{
  "init_std_qkv": 0.0539,
  "optimizer": "cautious_adamw",
  "lr_mult_qkv": 0.7,
  "lr_mult_up": 0.777,
  "lr_head": 0.00774,
  "doc_mask": true
}
MLP neurons of a small language model. Each row is named by its layer, matrix (gate and up: input weights) and neuron, and shows model dimensions 0-159. Each number is 500 + 25 x the weight over its row's rms, rounded and kept within 0 to 999. Numbers have three digits each. A neuron's up and down rows have the sign that makes its largest values positive.
A block is one neuron, or neurons of one layer that tend to fire together. After each block is what it responds to, as a language model described it from the Wikipedia text at the highest values.

L5.gate659:479506520514466620511504515481502500494521491514501512522518509527454511486502487486475510504477499501504560500555485500510455468477497524529573518483472506523519505500508554523512493510516478543460521489463516492485491477505526518507480457465498479489520478491488468501460482502502503484516491476528505496524482447500529527524469508512508511530474467471512540502466464498549496506502525455523510492506513488465471487501519491512486519529453525488471514537469488483500476512535498
L5.up659:508483508533475474516468511518547523518476535494543496499486536500514515497511517513484510532513455510502478504483467505469534487483461485458485513494502488548494502532515534492475512473442550524483511484526497501492517513485528515503479501507485523465481515501538474544510520528480530462492525473491500519535508445549467495534464531486493495497492464473497528504518500484533508543495446494504477462521457548494533474443513469503491496512450560508476499462494489500524464514511520
Responds to: Section heading delimiters. Mostly the closing == after a short Wikipedia section title like Geography, History or Plot, plus opening ==, early-paragraph commas and table pipes.

L3.gate61:495499437455479548489479453472497446494492465503472506509535504478510513499530477491500464519482526438463524529495501510495522495534480491508522537510504516518506502493489499447519456499455500509494493504514498508504497502527515519489520510493472491523501492458482521476486471490528471498514471465483508454504502530504468526490540528476529471482502529499478487477502491474504494493512540510518497523485515505532548491572480449494468535506525511468564551529461481478494480517544526
L3.up61:454484522485498470482519475502539491537472511496477505515529467470516516481469543481509465473452506493521460499525535515514579488531452481513523486519506474449497471494451473522463508525505529491465503527532514492494541495469504502455551517518545488489475465527507501476512507527524523527456498519513473507480483473533496557514540484480503498477516460505505509496500527500518487489489505498498508486489470464477517519488480557512491511530514467508492478467470553499524509533489513
L3.gate132:490479463472498526537530516494536494535517490496509500492551497481515559522544495461497457476464531535506513510458521538466500486554469509516530523496481484528502504513472494504498476506497510496526486549486546495522473552474512525500528526514495501501506524528477526499526474509485490475493502472511506532496495470500461504572488482506525500531503494478499543471499505523477542461519494518482539548548483447491467509480531531497517544513528492487500492507520551508508516525501458
L3.up132:536481483517510507527488483465512512499492503503516524484508486508560538513492497491498481447475502490497500493460451525498505475484485488545535544522485502508506500500518507489510500489516491533499485508502500463481500532480518514474555525492505511537488464495447493508520494543506497517520489464445496512495501558470497524544503548505483560473502469463491554463478523496499525473498507523510514480476534472521507474492464474508516504545545513469480554512504513512474451576504487
L3.gate680:510478475483505478485499495485503510492513497485526531525520450518505523485472484481504435526510505540513463460558495491511514505511479477527532545484534525509535479494448431479470495473500500505503512498495505471476488530496555511474464517532484509509463494539461519497483526507556526524487452516489505525526473458513449498526518478497478538490510529491449498536498519525487474551529502527474500508528526483492485501535475499487462489461531484512481507499475463485486473519507524
L3.up680:466485488489537479519515504494508523492456490499484526485562514452492533491473499439507560532447467472500512475512561476527513464506479459514510530511487525503498490516478494479513495516490531539497511486518535532502526502510504503488490508524501523515529532532451509526479511524474496490460455520506513487520495486520461501492485498528484478563521546492502531494552502512471493491512504488497548490501484511540517498431512544526480503486508527509495524507477558504458483483495517
L3.gate793:502530458528474499500509469511485496473515482536507520480475488504490493485514494498478475499478500490497483494499510486546481452524496549510495522497450509531487510515455511491504499433536500557509541518518454553496524474512522525507489527524471477491520505489529485471498488515502524539536490430456494518457514487535489509431512499444518498492511523517499545448482512473504510493547456499501533484502532535507515519469491533497504492516510471478495523500509478450478461496506487
L3.up793:532503457487475514525505443456496486498500515527508459503462545501424493527511540541481450534463505514502505471518530510521519520553466486538506513503497450513463508485487500488526483475492472537505502524499485505493481510532481481478497560531481490485515459524509510505507455506488526550493498500456484507457490512474501508503475520485526517465561517457527525525475511509495488489506500496495533500490511513461507544449498510506492476492486493495463522508483485438492522494521496
Responds to: Linking of/as before a name. Connective words, mostly of and as, that introduce a name, type or example, as in known as, such as, form of, part of.

L4.gate0:466473502471474510485507506521522486498502492559495486505571536481499498494549476485509523491494506500495542483544498519500496540543496508561504493495517505504484499459497528522475503459497552496461513519511483500504566569476496525516483471467518473533508444487477492486507479522517502492513483486463493525469510453521474483466499525463498501495499554516487488495514489425449470498516504495508514509466529460501523473523520483507525507526511469507487501509510483496472478466465518
L4.up0:485493505524494538480524471510528479506493490512516497550554507498446509518525485489502525510551475478465535480505463502497557489537453500506528500501493529487476516498546503515480495507506530509482530504498456479507523552459500533516512481444517499477505508511469510553540509505522554466474479497475493510473453495498473511498451525471533492517518464521483495497533497434491510485494488521505470570465505484503469508540479492502500533514519473488527483511542525488484483495501504
L4.gate47:483498439560480545526522485485527484530478512503480484513508465472520543518513468518536499508505525493473495494548546507495526533511492509503512451468512570542507525510497514481469541507508466471493529478512497490504451516509535500517513500497505505488486514475515470489522530489504484484520518488509499510540506479485525524506517517501467494546484471516484477521500487502535474473472481482512524540506536483468543517505530466471486540515531495529529528486510502482480540505583550
L4.up47:536482476483516479508506510470450476537493501506498489532500538500523493509461505452531458500513512506483512477496488475517470513486513507504516562486548457536480472518490496540477507539521490507477439469520537521499509520513468459472495513537487517479529578500533540497500494503534490466510473526518540527494507511499490506526492514525511479536526460492495465516483512489532513475536478533473483448504493527507502522453485489513503510527521460528534496478504485464514466485481455
L4.gate67:486508428512489507512502506505473470471488509485507454481523487484517537497534505507488491524481507488518491505487499500518530506443450496504522489494508530503485491536502502532464522492477497494463510488497485507513514507543496504492541494443472505514487484455520509489507458523502532494500511520492456476497530457498508499486519528494494482492479485507461538478565516488529507531497530530484482476502509474500546496482490497560478453448512566570563474516485495479509480493467545
L4.up67:456497469523515526525527502516489483502509497500511498494509497487497493533489513503505455489457486500483457472501490510486489514514498458470468431445450498494487493496514477533495519506499462483510510490474529486496468500513460516478485454502490543577459514436497495532472514475470524532512510520511475518480519488480494473528554520510477524530486464494528516526500489486536491476511462493490512510490486539482524510495500535486533461518497504484555492520550571471473506470512489
L4.gate115:498500490517501548535520496489513477490526488496503489491523501529528541520499471492496510478474548526517536480538553522492497552498479432483518509488439520465496520503530522517481533513503511528481546469498507497488475496467486506473503453483478465482516488461493504507470493496498496458475482477468504562506460468532495509489482510470497526455515482519483488512502520499526550511431505508490499456471500482495455493533500462521482498498512505555489476510496499545519541519486541
L4.up115:499521478527490552493516483475446487498523458518507441484557525522476521534488488513471495501492527532502495480460500541493524511515441493473451535503502508510516511460504540548479449455489467542485539488469510518502484463540459493486502472502472478493494510469503534495504478515496492492484462508466487526507504492468459525515473480471510522495489463492524492528489500524520506475433488508510525491506458471519503500523483503486485506510496529545483498538491514541514537497524538
L4.gate197:471550494522518496535510501529494508549510465529524498517500527474550504480492490437508508529507493518484518478508505518528507533485489480466499505475507494521525442527530507503504519503490457496511499488508534519540522537470476480454510466479478482513494554472547517468506498542452494456498531465521481521497472453533500489477441464491539486500490527519510463493503520491479488513562499503472535502518499481492538503498506520526512521544515497485501533547453524503521493518516488
L4.up197:510467483515452512517544530517503514499515535504521509521534487495513492496482523540487513520482525487511507495527481531500499509460564528508498491511532516493522479480436519503503467485528500454540488501544516519476505525486502487477507428497543509536486483540496505461481492478503465545496496495525475519462490479542504483530460508497555484497552491537503521491483515472446528450523529483452501493471477499490512483487490476498506502510478532507492508557539542511528518524499510
L4.gate257:490510459517467524507524517465472518520486463506509490524520483523529539510480451536452456495455522502490524498477497577523475522513474479506485494505498494534527537560506524466518507509465483459522516506534529514481535470500516531529489502477504510474472504510493502481528494497495511513498477485515491522512509496499480437470477513488520476537491487499481493527506483516462496547468499500510460497471476489509503520532498513509455460546473538530510444519467508534469512512457543
L4.up257:491505489505473476477503504537511503524483509478545524480479508480524517480514490527534493474518485514476512521549497556471442534495459504500503501505521516521530508509511505532474521504521466447513479504502547528513490512532480433529465543504472492480498502460504479504437493438511486507519524541502516516519495487526503465535487501521478518511472469459492503495457539471492519510513498460481531475497519517491522466505521495528493524483534469530492509530517482470447545498465538
L4.gate273:501492501480521506505473520502512474580496476496513498500529482479554481505534489488533483570500493510499492514534520474500447516482493460524546550499489564480510480537486508532510506452522494492511465503534516458528496490493552492455509526520520477507514506480520504524474489491464466475524501509499468495460517466504524492489529493517494496480497512518487493495507452520506476561481522476501522520485521460482462495499539452474515482489468507465527529474501518458461474498488499
L4.up273:493490535435510538473505490488461479488528525537505505505511513489453503484481535431480450487510509544498496500474524491471489507490457523486493521507460545455468506521502513511459483466475493513482499496446497515499483501508508539463485494489484496523476544473511486489520455513489494507466480493512442506543503516462525522486496480526519472491498523504524504529484471523485467498546520533479512524475541494458450487495459521536502518523517524524521484500465509484493547507521460
L4.gate301:474524438553503527512502526516495467517479520461546488479502502485548524503520512470470485496486469538500488514508489522491495500467470498504518537551478500500531481572459510506478497507546477495461503502503500500445481512497501490473488459488549507487463538465509473490471460492563520475514486536494503504500499468508509478471501499494497473529489490454498512481495521461468488530501504510532468493526501518511477471542480474471528462475452535510501500504492477501547487486472538
L4.up301:511496502533481503553498522504528514518496504482535447513466475474564475504470485460479471475512497516511492516489493500476507491468500453494527495517509511521490523528481487557485522513510483494500543486507537475520497505526437513498464510472530503492476519461534496523488502510542549445536500537539472475512464502520505512491440519538487481496491493503464527447459499481503520494522503524508493472513503457482487504550509491504534502490510549498472456544473510453508482499516505
L4.gate385:515502496492466527520497476497483479507489506492501482513512508475511507480549503470479503545495491496532531505508499531519530541469453476563535518524519511511480516510499530542483531505486508512478497473486472516479525542485530514489510480518499470494491586446501481480483491512561569490455472484509462517512471477511515475540497501487504504508493458505493518489475473505550503450491507546539492521507508498504513488545484493533553446521485520522522491526465498486462493495513507
L4.up385:483489505483485509485494511501503448534506502476503480511502502494495468510499517484508482521495524509514552507542499510537540545514469488544545497510513474529456477474545530571480512532500491492462496494484456518504506490433488542494512495509474447534463509499480516486476485508490575518525523516536480525486483465478504478501505482475500482508515493512475516475460492472515494497497512499518508492526516488478494540502519487496519457587497507495508498554455516497452466498514517
L4.gate503:489538473503480513493518451490466499537501469473550558485517505525488487505500480490446530488498526505473530486521519494533488524462491492537484479509501523511499489513496496520516458480501466490552526526505559536503512535460495528522481526516540447500480528485511489499467507518535503464510482419521522530508506470509470492544449537517473493493484469529508485470521491492521528515529472471493522489543499496463468487475467502490510528483536514487490528511455529501504481496515512
L4.up503:507489523486409486490455527487520460537494510481521493505481483494489507462492478505468503536498524474506511504480500485485550487447506473538502472493449500483513526489486477481501536550522523474507514447539521502450520487503531522507506505505528486459482505548486496497478507485493512530508507503498462501464522504477514513474478451507460477464519470453489479570517497495515510471504494466482523475513495505508541515497522504499507455508511466534474507479510485457539535468488529
L4.gate578:503454516520464512488503517514488520531488473518503457470498527477527512520498500519512504453539570485493488554484488509522531531429507531559516540533527529543504524498497467502491541477475524498489532507521495517517479468524520457470459534510508468504521484511489563451487512483492536473519495488507499497496486484525482471477494477472523500491508466469471510484484484496492513486493488479552500537457484466506485519510509481501518483464496499493526501526495463499467470552480523
L4.up578:512515466489474537456502519471472543509547498508513512539497476502469508504466494531500474495517546492461530542508501542495482524505486526513520487542500534475483554471506462527497541501509519499538468475475515498481475470460548457488470478534529470493508492524525496475470511519517497496503491478510547495496494490508508556497504503539547524503500462495525505513490472494478465464522516499492542508498534518476513457495471480490483513523485452538537511566507499532499496464475522
L4.gate585:497496509513479514547513491498489496469529467488476504463513517495502485496547482455477509495506510543515512516509514550523482509499542473498516501495513472505517497495526470520476521469510538524498501474467488576496533480535447524505515432522493489507479515468508485481456529493477569498511531482505522542500460464510502497485487478499494488492507523514527424494524514511520504476474518490523507522528473498464479487508506472452488514547498525520521472555546500532490493501453485
L4.up585:534490553545470546526513500498483460473472498462471501456493531459487474490522486484484494477504514486481535500505502526544485528464522506524475459494525482522509492488521461495489506490486531529477565473468481480523522478474478538507483471473510502508489490484494469472481499478502497492509543510475502520506523497557475468483481458490464479488497530469522500473531523463512486465480524521478510502494431482503479526490518520477485520550462525490504479523513531545527479471474541
L4.gate600:476499537508473545538547493480487493518491483495525524464472508526504482504516520519507463480496496494511470468464506541503500489506501488507485491477513488547512489477503493506491533488512517493471493514470492503459495493512456574540497435459478480492490458501474512501479481482485515477494509527450529520502534487511476457513465536463471552482479500500514467501520506483533508548495510475518514511507481516508509501481533528508452521492456473473470492604490474512526501477508503
L4.up600:530476537494496549537512488507487525527541460461494476516509459485492499510508501493497539517475483544558512488499498530477500483467500508495505474524510497494502551468485492480483509507476527525490503477434475483488497457526484497534500449554504484506480559493485510497463528531459530469511486525493469523531512455507536486497540482481485487503512513544514536532500501521515487493495529507462478504534531463528522508474500536478498520472499467516483461546496522555479518492472485
L4.gate657:472496458524540527506529511565515466484504523492540482443503471507511514529507413516479545470475510485495467477518530526507488488490419498518485525481512506548505507501490499524497522502504497503511537484490506519500502515516493518471510489489493501509517492461519486511493495476510515480501499466503484533519480474496488502547462528472482522498496505541508481479477524448541497505512513585565519510485468546485532492487510467496505490490486502515524492485478491464491503522536543
L4.up657:511543422504532527519464500482480488499515500487528499495492525516531481511513490493509498469482516519464526464459504510527462518525474492497512504479515454508514505551482545504529479487484489486484497498512488490517494438493459522519498514528473487499468497512499546489494490492485502560431486479501509514455490499492506541487508488477498521452515474485551470464529466489543502498464466470512495481430515513491482512505539507503490523486524536491477512473495518499446443505526482
L4.gate686:465508478446536524479521466483544535506518523536510448503529489514555490535484505517484477477493489487525495521514483483521499456464501493509525546509495535538500519448483525523513509466498533496501501500460515545484513506477501509465512455500469506500492483500469489485477491460506554500484504460539492486531489490511479487534566506532529494493517462486523502503493501474531500485505479521495480537479530546513532506557529492482483474461474502499528466500520464508470528462500459
L4.up686:480490484444512515493496464490540531488532477560513458531488513502527496501489494511536475471499486479504502496491452465523515491438494487493527532541490507506462511474501501504509520502493543495461467484484484524530515497458514507479516501472464482457504489538500499451504514479531536471477482512537457473528501515545476495532510468512529446519538466515501523518508517499516460495540499492527472539500504521497550537466511503522464503452503537480521472500486471511513514478523465
L4.gate721:493510542521495542482489476485503580547472526510520491526525488486507497485484576461482518521454490491482482477497504535504466485499520471485496506514543493550524496525471503466501483501489470460495506509520480488483524521457490531491491467493474506480427509497497478480482515511476528528490452480534516512476478479514495484473487463457485489501462485481476514488518510502457515481512537546492490503513474487533471490502485522540481518483508520515442492475437492484503503509468538
L4.up721:501510460490500519509445488466491511561512508497494497463469506501504527518553517484502477529486469516518515502481477507490446524460497480503507512528473497461500472504503507529478509487526499520506492488514486478500454485545499511547483514520499471448503518479492470559498484522520523471499482516481480485495550484477489555499519472467479481531470447550475497494471477526515510494528507486504478473500493496465537466432497491522499500517502554516429473500524488512473478458494498
Responds to: Wiki heading equals marks. Opening ==, ===, or ==== markup at the start of a Wikipedia section heading after a blank line, as in ==History== or ===Amateur===.

L5.gate490:462523455473475532477533479490516498483501472530458485473520517479488479531492505488489461520495514508490512522545572494517490497531481484491528521525488532491516540467456515507506485512534470505519497496496537490495489514435504546485495491519504445528502489493528501516496469525508540436524478481508538543546477444497466488485502485480500496518513528505462503486507514473489491477468532527527507502507543468504529518499513500497504518510504458475470485498446469452483486513546530
L5.up490:482542489530467512492506542445489466433496514517457495512520448510494503517485498514520516483489502534507475478515510520533502541502535491506523505481476477481551521492443475537492520524489502495510471476513490480537507528501485494529476484515560496547492446517500506483505542479474531513520438472523463510493497459479498475503530489531450458544521515514452503497483505489511502484494516455525532510502519483468539494454511507507487516540535523508482509470469497507508500502521491
Responds to: Preposition after head noun. Mostly "of" linking an abstract or relational noun to its complement, as in evidence of, part of, formulation of; also "regarding" and "following".

L3.gate131:511531534477506535520490481509483485540474488521525507534540521542506530474474465533481532534464495468502494517514506504532474498501504468532537512513488496496545499502544517469536525494473486498497473522483508517453531501509542503549494462453497502497493526476479505495497515482500551511508492499505479553486481471533510441517506493466525493497487438472461516457491507507535547495491499514521518476514488453490469515512486472517474483537504519518534516562525489491477553505474523
L3.up131:501480525514450445474478491455496490527477525533541522549506505505503490492508510572541493531461500471449509469508503502487458502460519481517515489535468496502499499509543505437522545496476475466463458514516450499494509503489528478526505496473529502537501500485466505462456508472509513504537505526494481516495520502526511461512498487467507530504485492454473536513539501493486495470526538498548482487493498481495449508525477496471468512536486476506515513525514472498503545491511521
L3.gate570:472519476477489550466503509509493500526485495491527473494564518513493496479569528479487541511501530475540494488496544507478514504501520500513520522471462509521528504505514478491482480500481479536458579482476479567467482483517486474522520462486464507530513508494506506491489490532486537553485493495503458537508523490504517455491520463458499517497518484519488471492537482535535499490514476510468542497536480510459519453497499499503479485503525501490472510477515499538481547523473530
L3.up570:448483469565530479499488553484447494507496539475513492534479494489460491528512496489510468499512479493530498453449485492508472512515519488498511486482510552547458447546520538514475496484519530494455501488506468486492473502480493518477508482496479473504470498433483501507493478461494495490477520497463507509527470483465516518485519519528523498532478505493514527537480489481530499477531495493544511535497546503505515526509548503478499492472554540507519531529486488498518484535535478
L3.gate601:506497468472499509517475461486488484524505487497512501505557485510472547514552505469467518470498505521519503520502494512546480532490490534510459464510500551521484490507531508508525513539502467490452482487472511548501488485477521482474479506501489504528499502439516448506464496514519520482518542476502489523524478507478499482513545483484487491512472461549527535499475555516515491481544509547477505506526476542444525455515490507544515496528525521534502539539476500493500506457485502
L3.up601:475503460511476512499503471511476454557470472573520516512562526517500463464535499486481483483522504453497521503510513514527527485476486513539512492532550528535479482488517516500481480504490480439465481472511533488496482496489449517514532507558473478517502470470493493510492501509494529466491526510539494513521472479518491523484511501500502500498512455537536504487526489491495500469554524502515495505504504472492483511499477519547465483490457570464524528522518496508493475526522531
L3.gate795:483527500542480526481516482533522498512524478515521487487526506507493473475480474477508473510521478467512530491565496531527529509513473509525494486504532439491519476497475470493485514498459506514480484482457483484482512495510543502524517471497505462518537484511485508485494522507492474507460525497512482512499501504517492474526521479496524497564482495533470509497543549494526517535437548485535538498551539488471486517524517483456486444518469533499437464518490496536534509537485503
L3.up795:502494499513487485526475464520537445559480527515521506518510498534537532513480488525499461523489458533505499528503531487520494521525491498497490477487503490531484505484513489525560558492505460470497494462472554496478517500453548532478516491460492492512470535516473498540521480525526501516494486518540472526537489485512508466527470501491522479459474465536528490544477471451514494482504488534483532496503459528538486524505504485485500479472480506495484523540485464521510547487516522
Responds to: Wiki section-heading markup. Fires on the == (or ===) around wiki section titles such as ==Production==, ==History==, ==Release==, plus some word-internal fragments like "il" in builder.

L4.gate127:515501504463521533551537490502503513501536475524500481516529496533504516523513486476477473504457491490528509526507494544530498474542511477490524552481508507491486471486496465526460527497515488450524497507477500518482500486507562478485530510512517505512493474495535538512478487481541500476551485519504513531520502488472496502455505465518513546507517482515503479475525475535506464540525444499508536523488542532445501519474467493535523494469478523534540480517540536499514531523534453
L4.up127:489541484515532483500495491471502502484485475459503517521478504478478553513466527462502470472463503533540510459488479488494498481520473515541489554558506465475473513524524484527499518557493550517512486542506483504501508553499480501500488517499512529493496515514482534466485530468496523499509473516503460522511486501500480484473504523502507540489497504452514518537524506508466517500446481465507551491484516546535496492503495508474478483457527477516562484481513475488527439509456485
L4.gate161:432491486504532530492489492477531536507517512510471516504536557474479461537523485488476502465452499481480473551511529536534486514508491506509537484455512485523485551474491520498472494476494524433511464519502538498500501515498507533504525445516482461509487511476516492517469484490518511474512493447475490510535479467519520502504516472483495533501504480545505503501509450510492472481498514519520526508516496489462538511505465524532503500564524481516538455517490475493508512460463512
L4.up161:491490497491489501513491507480511480509502451510473483490535513499528481517514498556495468509459476465486519584530504526473521499488548528509533442529509543484482508510462518551502520527469496503541509546485484498509504451507525481453546482475496498543484492473486484545527449495496484493520481494528466483479492464463498518472502545509508483445517486532518522470499526489502473504482510488537527502520466467500514509532511462482523499512462472509486502526481540523479512526498497
L4.gate192:498492509477500489486562459511546519509507477489541502511532508521493457524533506480499509484470489511499473563486521477491494511517524505524534535511511474518538512521493461520460518531476514494479533552472508459507509507502525503498532484515499471513508498485503470493501465499534488488527482458512466517496474485492514486431494516505517492510526482493540516461450474482522487475503530479495479468538515526436453519523484505477494501526497511510459490559507519522463522529495431
L4.up192:515488466472489518513512491521531460517514499512546519499543511532471495469514510471536469478502489458524537496477481489481551499472446460489507484481512432531517475549497523493504506517551458514502490524501531463503482532505538532516506468511462525490496533509484511475508433527540508495507503483514535512463460474485480479484489490504494532518537485464500549481497497521487511523519507513497497513507474483512536480514479497523478550504521466506488542545508500535443478492506496
L4.gate247:489467495495483476510485530492520543514478542512495508500513490522545498528498501480501465478468458491485464493531534533511514550511453510494484496503498491512556520473513534497529542489513474464515478526510539523490501490498516482503479557520481492471481491460462497499458500509490497481514513483484556564514466465497505496492516427473476498488504489540483515499511506500455473508516452526495507490513482490514467510505519525508477492497508540481556524419530486472464495500493531
L4.up247:495501466494473492560503490481476469470468515482527489491480506513522527514474509491479456482488538520553467488530531531543497507490498513513515459522533466467536492526493509545529519507530467491483480542473478504511502483500559482450504545531508485499495492511495534441467464495519471522518508508477520522525482456485523466488534487484479478541524522519439527488508501519475488506491490504492514499524503469508458513511523532504455513549489514484525521487493495480430482494503495
L4.gate256:541477427471503473571483470470511520536511527523508480482522474512534520498522547480516527474483516521499441507487475456478479481488469464506556469531501480514507508516517475521483502506462546500491498497510451490493518509503480487500514453496458534513504538522512527492507485520496542505456508479470476505502445477471499516516534530451476515515474516497517504489472481491506516496504443485491497486531461503479496505500474504485482511515542485552477492506534498471463529511513499
L4.up256:500495505510521522523502536530462439504519491472472512518483478492443497464478528468501506479482484479470508500488516492484519467459433501494490500490519465496474522500472484494508500504476511501449464501497513477526525484530518465508452525496515552492508533473450494525554491555519536468502494503537515493537514470441513486515486533538514522472490489496513492492479521506487509494447505544497501472511531479474480536492514474487501527479532489517524524475515459519438485516483530
L4.gate354:463452509474503492519512467512502460497526515523504545508522452517492544541473535471487537494481487547520493545502489510536519509506483476527521477511480479518472522505483479493507521480493464490503488446468561506496518505492485557495510520557538505533509514521444509490490502505510491483517495501507482558516454442492480484463509486520466490477498502520475467490503519509470517512504514544468494471495541461510460526469457496507491522486495504476494456495554504509501487510511540
L4.up354:471492502505538476542482523473483501471425509535499557522515503527464520529510516502486522473488480528522494525503497519536531503494462446498511465529525472518521470496496496492489501494499521532464441501509511486494456502494472491498499555503512531512511511516453519474522493516509452507528507523536453489510478496524474438552542453495487492504493455510453498543483494512499496482480489512498483516499545496531447501502507492539515487476503519473542503477476488493488495498489452
L4.gate358:524477478494521514496468543510496480570521502463484475514527460500467538514506496510496502495521506501486493523522501490452488525503499513492517512490471489532524486477511498555491496507459502461515545563527510522484480514498507441495534517526494511506549542507481491497487506494530488451496463505454481460495500464488500461476522538475515524506471503526490478474486494489459532494537485497500528486486490471480478495544539547460538466538489522504524517529468498435515508518500480
L4.up358:497460478539492486540532471496500439483478505462476468516529502471487520468522491521516538520482508459470474483469509496491482489470471522491471543488452472563510497511466496506488486493499474486454516543515469521497497498512491536457516482526495473476504497473505571496506484533533486491503478513476470461520496507519505479503460491476485519498470533489507518557505484466493497496523516484506487456477497522504462546489483511488500540460529491478495532504460485472521487498492573
L4.gate446:510502512464516483511521458476512486518552500540505528465539493519512505519515491510508497533477482513506482498474553517537484509510524499514460502525482546472552485514518514499524486491467494432543486510498532555494505501499506509515483532527486465485535540508565527488505530515480571459471469469485523500507489507485493518519537490463520514496453492497512515501471434538480481551518492516520517507466486502515489500460499505503492525480501504491499517471529521458456494484506521
L4.up446:488498521488570505452521505500479475549510489516490518534546496493508488531514467513512516485516466506484511541510540513558566501577524496501427522548501445533538509503506513467529503517511503488498510524502535487506496497479476538504455522498464547518511483487487508506485509484498511507522507513517503506478490475486486454477507453441465492516520477488519514493513472462475475515509502489521524517489499532504464548475499474525492487490530487506527481481458485490505487484497484
L4.gate497:437509518483501514506532490514530499547514504536439506478465443524487517520493519463453489520507467520495503528503501471464529498492502529477516488549505480485547509543466506509507510510464509476508469502477553477493510490487499488498540502472487505493528523459506483489469495480513516509477485485471474484502468500495479521502521475477449509534546486482466498488476503515544494491481518480470481488490521500470501517548494475457506466520506511515493427558545508507497540542513467
L4.up497:527521527472513517495487481489534481518507468473503479513522516507513498442523512526502487503478442486525487532432476535489492474504496502495495543518484484478499522508480483481532487492495477502484511441535487499494498522459499480463464488464492532492517546529498456513541486539512499446519515517504532512524479467466486549526493490493536528545536476519476515518525487506492455520497515485493462488516503465503509485503502521498484511519492502542427518508564517522478493479452467
L4.gate513:497497502465524470493525471501533520563525500524532551541559498526510471516579501528464471544510461503494520524515519510481481526510529515532525454517487515507519498491480505513490508459523487482513523519518540526485501528518477500500519486556509438492500487537528503511500519477511520493503475480463514508488499483524507531529504535491499524550534446486475500490514496498474535506534499500524505513504485533524475502516514484496425520495477492496489468497546484487471479473537497
L4.up513:497505497501523524479487547593506502501507506466500503479484519526502495462530481468516530503475489526510514485470488537481508523504486476480509470536506492498494493509531508485513471471470465527474523529500512520499505531488527491509527531518509496506466518501473504499519454529483512445487479477503524542496434461528478507550541515467543507497509530497521483524518472475437497512482501491466494453497510503505511509508547489479510504535486561485560471491502479520489499491475437
L4.gate559:474492479447483533502501513493497513482447498483509505487530498521503482465520491443496494517506508504505516495494531474501500549510481505510503485537518484461522484510509487471497541507525486470478490503490532499505498474462490450467542506462480520486551479503547449473469496503505512497478519431503491502515491492494513531481521498536500534510506502469512472479468493490476538508566516472502510528557463524487464526548505525509483476512512525496455459540462553535496525521486468
L4.up559:454476446508487539474480484533488492484504461507517495475519508476509503507510537490472528489491490529421499532504556476477482513473481501477521493529504462523478471470502487536451484512535502492488505540496529497493507515508483490448485523466420493459498519488450495492536467499520482495518483479543530507518486461495502525501489508486467497482481496464481521520458517498473481463544489492507509502485470521473527484542517489489546499512512517525512517513509510453461459537499515
L4.gate608:495499471480488490570517486485487522550492501513457512484487494496495541561519509502497507487497497476487471527479482491486528533549478529488467530503488526507529453522523496517501484448465486479483472511552533494468544520473502505487524471516462528505476502479556475455483518541490511513520524482455496486520500499503433486496460512490486517516508479511497509453482514456470502502485500504506552530506500491517486496509497520490515528511467512470451449531497504477451513501489457
L4.up608:473478469486509543473522506483512499495448450532506508481483483491502454491496520516534499491487478474504473501502575523490528507537490534511505488526488495502495527474460490519493492509473526503486500516524542512539466508536522525490514497493502502490462501544543522456504480525503491488492462489505515508510499471463519528543515489469490527458549517529446527490501507538498466508492495544487519505459509467545511522501463515545519530482496543506502469523491452519466545485457537
L4.gate625:495478459463508536500491505478484434435498512490486515479519508521507480562484507512503488474470509504505444523454527484533464484480508527532492475509499493512499504507485463504486522492516524490515493466472563460499517467527500526499469504519478469535501544479497474519460492494530470474523489505536492536528500472520465495511531450497485512528459542500488533488484512493497529480484523444488507505504549471503489484502484469528508532527516496498497488541497475489471479444474457
L4.up625:495496540460511474485473528558492553522498471498508525511512437501499546493459550506476531536488560542495527547516540503463499509468477477521529461502518510512472511516478483488525496488530499473526501502480505459494517462510525521524495516483515499516505502526464475493475468518488484526483499504544504507516502505476498498476516481483511522476511477489455553532468472525504505485491516508487530483510474500512460488497462496507496487524479476544517458529508453449557519479492531
L4.gate626:495526454473442521480470489535484490551514483488507511452471521511511536488498509488478510511461447525478497514495506518488493495506479469520522509525525513483464498500479501548525472476508477532549534501454520506521481518506479503447469525483472479475462517483524519497484483505480486442478472524530554500514503467457486515496487516454478534521482513503478523492489472529473436510544503483489528500480512525491464525505510516508552531501487504505507474538508527444503465507504484
L4.up626:472499451480505485533547502511527493515490522482480533499535484503527531474546523533486479511451461534449496557507515506505538527500482519532523488499486490479526494509463465534472476495487504506494488547491518512509546519461507505481507490522473477553485483491518485482502487498520519462513438467501474509478466498531498462493512472503457536524471486467504485482498496502452483513535479503476506489522536493501450491536458518471482490515490543489506509517529529442481489548504510
L4.gate633:474504468525512537507492489525521507540497457513510497502489495462506524501512518460499467498481446486480536559541551459526467545503468489491502478500507513492479501534527505540479503465512468501485495485471515491523483503456507447499524475482456471470480501461511468488541486501513504493500531460543469448473543497479500521547490538504485517540475463500520512501511491510495481478485500508539502497475527482469499473502521485522503498530473567492486477542484513499528511483548483
L4.up633:441538503520533483541504525566548472497473496469493510508505519505486483535490517472497485512522455508475531530527502458517502552472507525483462569507500475525468466535495498531551513466486459508466478489513497495523504492492484476457462510485476495523511487487513496512551532529502489507520472509528494494458496461520482465470533493537469518501472508502560494505541475484510509537528470507504481517488495518506509509517515520488520456554471520480512516487492499518463497506501518
L4.gate688:478504492472450520530539528519481524510496532501486499490515508506495508505497529504523493511489514558497531503509523469511486513537551450522550471479515509448518495513436509478519494528466454501538504478509562505500494505492504511491508511515484504510472497514517493510463508497494514500492514456467514528506444437520478494493543531531482501535530461488469506469475539513448494520535503473494470534472508524536498486521524496481466499502538461496468475521503474487463489548512477
L4.up688:477519493532513488542461443479529519478508524496499501485506483495513503505498487480506510475462459501495481494456537539530430458509466480513487524497495461518494512521491508490524462529534514531470495505515488509510549528503518553480477515509469514470481515523482544487519474518480501482506457512531538521519528497496504467496484501459464531531497501502441523501523519504498469487493466458537494482485481531532499505498481528510522517474550569481493551509470515477523466489468507
Responds to: Name-to-content connectors. Prepositions and separators joining a name or noun to what follows, such as Committee on, Tony Patler – keyboards, parts of.